Part of a small language model's weights.
Size: 16 layers, 2 heads of 64 (1 for keys and values).
Architecture: rotary positions, biases on query, key and value, normalized queries and keys.
Training: a variant of Adam for these matrices, 267M tokens, 7509 steps.
MLP neurons of a small language model. Each row is named by its layer, matrix (gate and up: input weights) and neuron, and shows model dimensions 48-143. Each number is 500 + 50 x the weight over its row's rms, rounded and kept within 0 to 999. Numbers have three digits each. A neuron's up and down rows have the sign that makes its largest values positive.
After each neuron's rows, "fires after" lists the tokens most often just before its 100 highest values on Wikipedia text that the model never trained on.

L11.gate378:433580495465507556547521459489482535462614466607508561516522498505489525388493465453528548490554442439439549442479546480510442494534589593447505467545424565510537550534538447556527460515499479526582450558489465510518465483553557423349507423486519368504528539504537475516505483463488464518
L11.up378:477492414478494444485493506531478514482563496539538563494574481481619500476506571555514559562585520531501476601468503424534448459458469544462495449412514505595543483491538425561398476549514404534404545536467522564508460463497361489490449457485457469461396516536482546437483448428427524552
fires after: " St", " st", "ite", "st", "qu", " s"

L10.gate169:502513430486505457425520609513427469425475487486584495486583497510530477528508436470656540500490497510576420482455482537388492412408463485471465519434461462465572588576476558502472531573548437452527472525493445508525436533531564501489462430547555551557554509473457516534493476515518592403
L10.up169:540512531486471516457565434471525440476504461581545531450506472462596459454527538559502465521543418452502518463532560517459494518479450568484500487468525458424465428473534554474491459509499505575460524457561452475516516403449537483409433443528515435458462408405501428517433489557418434503
fires after: "9", "0", "–", "8"

L7.gate264:506447508454515497471556412539402507548466518596517539557467506457463514394500515588519446532528447537607537576443499490556565460528525538476512480457412432454475642477493524576580538577445405544464507448475501465512531565521546538590562489505510506588426476386506547492541543535513540495
L7.up264:507474440432508469432497372483543442463479430592449486597391518520436464388522571499404464425500494542555531532509515438537645493500402424476486563512531522548442529478435566439485484450673517463529488588503544417510451501455546501455550569491488499579499526553471547536528570513608454548
fires after: ",", "th", " th", "l"

L9.gate51:386557487550546372413510506440446534409495542554419466503461565548547532554511515449565464539513531477589415511527439508502572470505519448463495448409583532518460603413515533595527536545430526490480482547427482555514437560499471453447504455513474522510560447555546563525521499463469534498
L9.up51:481543427546480479421501470481486504457421496464470474542548536523563539529437487522449501472499507471523453456610522477562525512482552403448537482427579507502554463404456425499505520559484594457493541526456484501505486522409608449418470489598541404474536495479512484468489508541453634466
fires after: " h", " j", " c", " m", " H"

L7.gate317:435460524411448435572632482537476584492644545541453466557533554484567505584547564461520501561527475483461504497451519551562630490589508448401487517453599475519514558420477541443489517540486491504478519549515390491505445480520447372501488443445504421539462490445490540504498545484518461463
L7.up317:423419516558516578491498532408443466461455517588457489520478553540558510543621483504639408466471500515483510403489451483496495478502531451554417521494521510485452527447429488439550521495517392524524527412509485432499466435403545485440515479594484468587412615479473536466515499494503569479
fires after: " h", " H", " W", "b", " Col", "h"

L4.gate402:485550493503462532471448558480403496514427547479513540422430427557505546416530499513485454500568438493529514551452420533469566503461479539524505522448503492558505547486505480543441447544554461451495469562460458564620435423494539429415533604521521504504538465522479565589482571503461437542
L4.up402:532489482542441519491494561562514489491442545575480418571501527452497464553446597475511445473527606474387517440511427557386535457516561501541558532481530516498435481489399497552446540441577623510454522442407462487585428615539398485495538482541510424473515479559502494546466450526501493494
fires after: " h", " Re", " re", "g", "ou"

L4.gate122:503541544495539421451584549427505428467534517581581457509438509595537531470485375442475432523533493458445447538500610459399513531484490518513528529510497506584519456413483467504510598475421383470604507533491525611539511471464507560423460462506570501511488491432604473491490525408560504542
L4.up122:513474491504552475501548464429490453477496495463470450517562484528510504438450494526411494535469516585538498593567495483566448370472495460510495583558619475569509429481375455441533554511456479590517494538478416482489486496544489467540520512512497579461480581477461547539564531509540514529
fires after: " Th", "h", " S", " J", " T", " Z"

L3.gate24:447517594496528563487498540526473454512475485482527565643420477543515480469453502494473527518541479530427474542408525613508507451586518435495521531485468561477497534477446544458472595431538440567570436509502474462525530491587400498474413561595489506463424486459469497558498570500531452553
L3.up24:531625476468461542447495482450404562461485422452459566531452475601580445490591403518510477573450481505385609538504542439485465529482412526544485479514556557633459395454504489473474521483518474567531473541563527495506599521489476502435499478531468594548460430468472416498503525468505559497
fires after: " S", " F", " St", " st", " the"

L7.gate436:520530453448472522441474436552549524483536551633405552581532454516501502437546465507482466441589473527470517521505496499502473496573504497513522582471488624494472481517519559513514563439484450454443484559498507519511442461494582419527521459459513515534419494419535509486595440472456422519
L7.up436:439527529395512484543527485451526530608488520481391642510516587542603555454401485461489435493578525499458500488505492496486472533542491510590447425403529523484524449454491511520556535566485504567453537416527493473415556485537432422480512391529553485516481494540435504555523463510496528484
fires after: "oc", " St", " Soc", "f", "st", " h"

L13.gate23:432333539429511467543497449486500530575487551564462451552544517589598520450422482445569482501618491494461465476462481437460586535501522541492481563458552445460458561558518695538466490474498609499482437548485449459486462493481591536394549508524418497434507487555419456525441581512497488490
L13.up23:629386542495562565512524502604588457506522449546498490467448443507543503519469482505505534511505425561493503435495464440574426497532527507455507463456507508388549536403468388575492536500458539543529556444446433460422438556429470514592464456504520518539455424586547487522445470509486512487
fires after: "\n", " n", " S", " |", " F"

L8.gate222:445474455490433314455634551461459499396480528574577560514523421597577539468435506488507483511539533570449490472591479469462542480483504471492507533471436465542460515562554467505534546452542469482462447524435413511501447532567535583479505510571546499537465374526478449570440506500444427516
L8.up222:507456590483453518498532417468501532471548550522530540462437499480553482520460466510478438452547480480537576575551503487429580509419488487450450503478469510592546511538525497486364516546464489537528530444520534396407520583539453510560439513484412451507428409353550411483417445570470535530
fires after: "2", "T", "0", " me", "P"

L3.gate351:537539589475448446507480458543435542504481419505568459509494444495554447497549501476568451517456540511508615436520550447542539456439492486477475456578464506558510476550473577576483481482442473450463506478490472495498430570526507480582430484496440505493434438387511506479443434419436525400
L3.up351:468556534576521512541435518484413586387469466420467545517540450565455486487485371536559431446538430399530584494463490577471464494483460439472587486486445539552499436502485496508445563536499524390526556528578540465465557546583589448489451503565538507521444506460498555456525487488510547532
fires after: " B", " p", " P", " b", " fl", "at"

L8.gate415:546500487516536465477523421505397420502532531481466535426519491454549412375490425471537529471515550532535441494529448469422497466552443570532514525566487542463477537529471552578530530532557390435491526545514507371506471492450483450490456539494528569482480489499465482579510505474481505514
L8.up415:529555491470383538451502533511571573548336534570526433468516417463562474616525458436494508483481392571497555522497460522545488521423394492483447604532512441453496487531482423457460493500568508522469455556436512500565477515469532414493458566496659459518497531420517588512573477594457487517
fires after: "1", "9", " ", "8", "–"

L3.gate185:467441476534510457504501514393519531381514528458495592448498552570567532517582537476511520430536440593498519485501549513519533498574494487513473413532503509549524490486466504479498420508494477492487479466530419606499481500424426434515420546518504555414436424535510399579538624532541401510
L3.up185:461496492517534472490427460558466467547407452447511531421390483619505488488480526467455495413494403557601514420513430382496509567429402399573424486504448500556501474620450485482380439413448503447457478476515512472525584520511484513550515460501582507504492513454527482409445491504483477429
fires after: " S", " s", " St", " Gen", "S", " res"

L3.gate413:448531556525483465483456461521513431465552511550556524466396471502566460475585502487534437553456415533458427574500577548538470488519483469450615463531506570491510480498509437520532463417551514458512489536520400511509508533555498373562450556512479509497442457499489462471491507543539550495
L3.up413:490544434513460481583537518473487557451526473500548519472512464497439501491490477520605408477463452496573513488593527450458557498507533505512486463482480592511466536506596459422481547595511618500409477494513432439533504451514566484519479656556457502416449490478554508464460455530476427477
fires after: " B", " b", " on", " Dav", " s", " ex"

L11.gate45:474582507468470511447488489478450545492517477477452640471567504548481497463408499570502493556544534470491591492423521484465504529514405575525516450475596575529542612470567541502496463444427506514538430544484520419548450457577436510419461426476432509466496432506527487542486468501408524490
L11.up45:422477493493492528508547524463495604470495483471463536454609611451506506559460511549520455491526466481526523517396488474506580521545488485388555471543473485576567524499435477544450483444555467484503472439529506458473526489528439518497451478490400425425401461487595514497504491459453533575
fires after: " St", "qu", " ch", " r", " st", " le"

L4.gate216:468430612538455388494584484525396525503499488553436528446436490547459519520517433523552462555585568499552513509412524429587550513580452493407437511544583508490434478477434616549509497530386484457486411490422488494425499459495508498372483545517506500469439471499588434605456532546458501514
L4.up216:547540495551456524469519473577448547475497475539483532468448433497418563532501450510523429494533547504506465453440528445499453553533479466415456438572543531457493392480526512520540596557426506447456474452452453554451556474447446605456460538479426517562475489519559454608450521550516487504
fires after: ".", " |", "|", "\n", "ing"

L3.gate130:490501560504577470534590538442460473462484477461518507503456422453551512555469417470501471520482481510460602530493532557538496510433504496526468442513480513480428592483518567507504524474501405521487399451558453557463491496476514481528479390581499456473479520576460564488456471579478507472
L3.up130:504581515577499501559507520464421593449452543472461461501446519472470532508433507498427487486490474497507570507486461461585505483463506425530543445548475435494552486580489559445530537487543471516429406411530496471564544441477560421524461534579612569449458395468526516521424482479506581446
fires after: " p", " l", " P", " Mar", " m"

L10.gate338:476515530385584579502459490393523526409611423571489537372435457466492456430522625466470534557552515521491512514513491461421488540506461520470460493487425495388479527587449491586452443514559513552422450527541531457441516459424480517493585551524533511552572498515433481520447482546546464464
L10.up338:549508541467497491454529404400585522493428570524488485486536523456355466490526458464479505571548398435554580512547397533475460495516464395529564465485482528548505611388570532511516536557441499540493525435533538524603474492438520414518549392485516525529518501458436543572514476474479439441
fires after: ",", ".", " P", " O", " p", " m"

L4.gate306:514565525464383465460531531469518467446562522601478558428576388538532571455523515514450406513458524541489516512469496487407516461518516561496423457488557535488546436482520575555473500550516434455689455510507450518430514519569551493525377496490454516547472522500638457556517513560466437517
L4.up306:450491411483557458530531459432497551547500525507500600622532469516538415486434455472437561499518485562502476553441531484505420511447438499488525560444449486476529418467475482419458542655503419490539552508553462529564503429592401456507447549523536480523499455399551407623479518506431477506
fires after: " Th", "h", " (", " Gu", " H"

L3.gate149:518504612539483519504475510412419517336593511464475493479485499466498466550550554489551365425446497391522540472501482550513473394465501457488506503387501472500486529492501534542459488455483504495551515443446447563524474524461432505506505551479533614477543511459403546511579506483421555547
L3.up149:522509487483531529576469495574452529473454445509432474519484515550464471486458524465477538477574433514538586469591499511464476546498516487532503435497610483473491453495490517562491610499481511525477501494398507551639388530572481426564497545456516514497504450572423502575489514496478490512
fires after: " L", " Re", " O", " b", " h"

L8.gate399:524473498488546432516445492384400570611525519510493467483549447534593485469553511451539534463547517599527513522442468536464472479590407443552473600456521525566464498413501535564462487519517381555589495547470532481481439476472545428500471551475618553479550438490428507523525577481473454476
L8.up399:496473570488464462497453495475475480501434567514493563513475456450555538430445485594512529448539465388528545432477517497529523581526489531471557496521456526482498440563437464497464474548496542616506480497590476472527524481516464386524503554587507444506458452351509484481442493501461530463
fires after: "2", "0", "–", "1", " "

L7.gate112:517534501517494450523523493613406515527528533498539409482498472544553550426522568489469427529488392584576477570539553490503496408518511514544474425551559483540581490594453474469570583543540575548402523504498564462413521553431514561445551541487530571575523459459572554520445493554462553554
L7.up112:505529498467639581474527544485501472465582439467507503534415440579430506427488455537428535486469564412506483506530454490461518565510456489495517524543547461491467478547448506519571535525500514507537514468473478448480576480567495466446534512506514394563403433475553618476446483422489486540
fires after: " bec", " th", "th", ",", " h", " Reg"

L11.gate387:439477506442531495416464521494526474394514512510629567439497418596584555523523507451484495442552479517453553515550566552446494449449440482484514475440438533461576453504508522553450578444646457404540549452499491508553543544537399441486514526519580476587483517575523452533555516444453509534
L11.up387:540526444445495486570465536490464494472457508510506436483425491459443512584598522510508517473361456478447548546518435557482445452503349518486633491518473507566471571532574579457518571543555490374476508427490559494560515552507467481470516519450585538528529534562514470524603418436472497467
fires after: ".", ",", " as", " that"

L4.gate401:503567689430526481497475591514471560562469461491565440523376483497591476450546445438526540500488474459450492489482513473497487502458540556504412382510462525517508526517440642405437500422465484464535500416539421546515549545468576492497499470535439450473463534534472521490462474529486511484
L4.up401:499600450484549485483415480453482479529504405489438556445508457617591468545495503546476531491475467549529494471590538460457469543400537502567516474569573635449439479538387566480460529502533541577487474520484522480445526502456565411545485534519443515447495540430485415522551355561458495497
fires after: " f", " Dav", "ar", " fl", " st", " St"

L8.gate430:409495526533557493482472512555440576519494526505499568394535530469598532544523457502562494462494642438557509483470594465479524501535485511471591500505484458517533496527452597528552515472411482515499453551508545442497387520470416508489497587513564514452519427557481552530472467489569376444
L8.up430:526591486457510523508448532467558513522483602477448467513508591494498519496365567503529509472519507411516540546484624539458502550490522534539518522549406496518517522457516490485434442541510468547607542594492506490551492478509425448493436544507481445566539416482549461498502537388548466610
fires after: "1", "|---|---|---|---", "9", " M", " e", "8"

L7.gate8:498490541511530543507554418513401499481570530575492441443513529433545544468428540486491492473488536540491581541479454451544560557509540493627574450434536534463443484492458539515530453575490430536453466456472549589644435507550466425435547495583453515480512417537474595587442471453450523477
L7.up8:557536580618581506452500474431464546491492506477557500521522577521511528522464496488499493461459535453538389465435574526454486466463424443435545461540452531603509599440502584514471501486447504432592564492498541606504554575505551487587460558485438510489564494533488415539520540457496491522
fires after: "1", "9"